Weights of a small transformer language model: 4 heads of 128.
MLP neurons of a small language model. Each row is named by its layer, matrix (up: input weights) and neuron, and shows model dimensions 96-159. Each number is 128 + 32 x the weight over its row's rms, rounded and kept within 0 to 255.
After each neuron's rows, "fires on" lists the tokens most often at its 100 highest values on Wikipedia text that the model never trained on.

L2.up1343 [129 191 135 179 144 176 119 111 155 143 119 101 150 127 127 104 163 195 100 129 130 126 103 175  87  85 140 158 133 134 145 174 175 137  85 112 105 104  86 156 158  75 106 102 109 107 181 181  97 124 207 116 104 116 165 131 110 124 106  97 151 100 124 116]
fires on: "ult", "ar", "ul", "ash", "it"

L6.up556 [139 184 133 131 164 131  92 101 125 105 109  78 101 129  96 151 164 141  94 187 162 128 114 136 137 163 122 139  86 155 131 134 147 187  96 150  93 125  86 145 113  90  80 113 124 114 165  98 158 115 186 171 179 169 134 160 150 203 116 134 141 123 101 146]
fires on: "in", "ed", "t", "m", "g", "A"

L6.up1272 [117 131 123 118 114 120 116 137 146  93  85  32 104  69 146 124 130 175  80 112 196 151  86 147  64 209 130 152 138 148 114  84 170 143 115 123 145 153 107 124 169 123 189 176  94 116 213  81 153 167 221 118 179 158 109 129 128 183  90 109 129 131 146 126]
fires on: "b", "t", "om", "ill", "ast", "m"

L3.up144 [ 94 176 134  93 140 135 144 165 103 158 130 124 101 139 152 139 146 131 139 138 154 130  88 124 134 125  86 225 150 126 153  95 159 162 141 120 101 131 125 110  56  82 136  65  79  99  70 117 153  85 101 129 131 147 157 123 111 165 144 157 167 114  95  89]
fires on: "5", " | ", "1", ".", "10", "6"

L3.up120 [118 123 103 145 133 137 177 138 142 131 138 139 144  80  54 139 156 175 103 186 140 111 164 154 161 110 141 130 123 141 132 128 113 120  88 116 126 162 149 104  79 120 122 114 122 155 178 126  88  79 102  90 123 164 142  63 124 148 183 125 156 144 156 151]
fires on: " of", " P", " Ann", " Ro", " H", " at"

L6.up1395 [136 138 128 104 133 169 112  95 116 104 114 134 165 124  46 143 137 124  88  90  87  84 105  88 132 119 132 143 126 171 109 200 122 121 113 133 149  94 103 100 108 128  98  75 114 114 176 110 104 185 136 140 128 165 161 111 132 105 124 152  76 169 105 187]
fires on: ".", "\n", "A", " | ", "\"", " | \""

L6.up1398 [123 118 134 106 153 120 163 195 133 136 160 129 198 130 135 151 235 181 174 114  85 149 178 157 119  89 225  79 126 172  92 136 136  96 111 168 102 144  83 120 172  98  53 154 106 140 109 142  93 127  92 138  91 152  92 127 122  99 215  99 170  87 113 179]
fires on: " T", " G", " g", " | G", " of T", "1"

L3.up994 [132 130 114  91 160  94 147 178 135 139 130  92 110 168 120 128 104 148 126  84 169 113 146 120 148 138 112 129 187 101 125 113 179 177  84  76 146 125 166 100  93 102  62  68  88  99 168 139 112  96 109 111 151 101 100 122  92 167 179 133 171 138 113  98]
fires on: "1", "V", "P", "2", "."

L6.up255 [111 129 161 132 132 136 111 145  57 137 159 143 159  95 139 161 124 130 144 118 130 150  94 138 131  69 174 171 157 176 154 122 105 146 148 140  70 154 143  80 152 115 127 117 115 101 152 151 147 174 150 135  83 169 142 108 110 172 210 119 166 152 147 145]
fires on: "0", " ", "2", "1", " - ", "-"

L6.up949 [172 127 151 128  94 157 129 112 187  69 122 136 125 173 105  62  75 113  62  98 140 139 122 176 121 114 100 147 135  66 140  78 130 113 153 146 102 150  92 108  94 137 162  90 104  91 142 123 133 168 183 121 126 136 107 189  87  92 105 125 118 112 133  96]
fires on: " first", " second", "th", "nd", " First", " third"

L2.up1390 [168 130 147 116 119 164 140 163 139 157 115 123 139 113 128 103 146 122 148 113 131 130  94 177 130 113 116 155  92 136 128 203 110 168 106 125 117 164 169 161 158  88 159 187 144 114  88  84 176 162 117  50  84  85 177 148  78 115 164 119 134 156 158 112]
fires on: " \"S", "S", " | \"S", "-S", "==S"

L6.up1298 [172 199 134 112  96 103 114 149 152 111 103  56  95 110 163 138 103 152 171  85 180 131 104 140 145 131  84 113 171 132 116 171 135 174  74  82  71 155 172 136 153  81 108 118 106 110 101 152 109 125 106 133  52 127 133 112  69 133 106 111 130 142  87 138]
fires on: "0", "1", "4", "3", "2"

L6.up1417 [ 94 154 115  98 174 153 113 151 156 149 175 114 138  94 163 213 200  89 126 114  98 129 121 213 116  60 129  97  59 118  95 162 143 160 146 153 111 147 116 107  88 107 121 125 112 119 163 116 161 192 155 124 123 126 141  82 154 188  84 122 154 177  98 126]
fires on: "1", " de", " re", " di"

L6.up391 [157 136 127 113 154 238 119 159 157 191 131  81 135  70  89 147 125  90 132 116 155 130  68 150 199 113 138 141 133 140 134 192 134 167 117 168  79 136 138  77 105 118  99 151 117  60 137 110 123 108  77 104  90  82 111 123 156 126 133 111 145 209 186 142]
fires on: "S", "==S", " | \"S", " \"S", " Ex", " ex"

L3.up206 [ 95 152 125  99 116 118 133 119  86  70 130 132 188 157 113 133 161 106 166 160 135  94 121 102  95 102 186 133 124 153 152 149 133 119  73 140 163  88 139 165 102 120 104 114 130 171 149 159 156 147 137 116 142 145  90 105 177 120  84 122 130 152 121 138]
fires on: "\n", "\"", "|  |", "lay", "\n\n", " place"

L6.up916 [126 141 163 144 103 112 164 129 114 132 149  94 141 163 199 128 152 221 105 189  94 157 100 111 120 118 120 122  98 206 144  69 160 133 178 130 154 184 141 151  96 116 131 140 115 142 107 101 134 155 147  91 153 112 106 113 159 158 187 164 149 171 103  72]
fires on: "ang", "g", "oc", "ung", "ong", " gen"

L6.up1282 [173 164 197 127 157 137 177 167 145 177 197 127 139 113 116 146 176 119 108  99  95 122 103 133 107  27 174 117 104 145 139 146 163 148 120 162  87 214 109 166 165 143 138 121 124 121 147  88  94 163 185 155  69 146 122 123  84  85 150 106 149 119 103 101]
fires on: "2", "1", "it"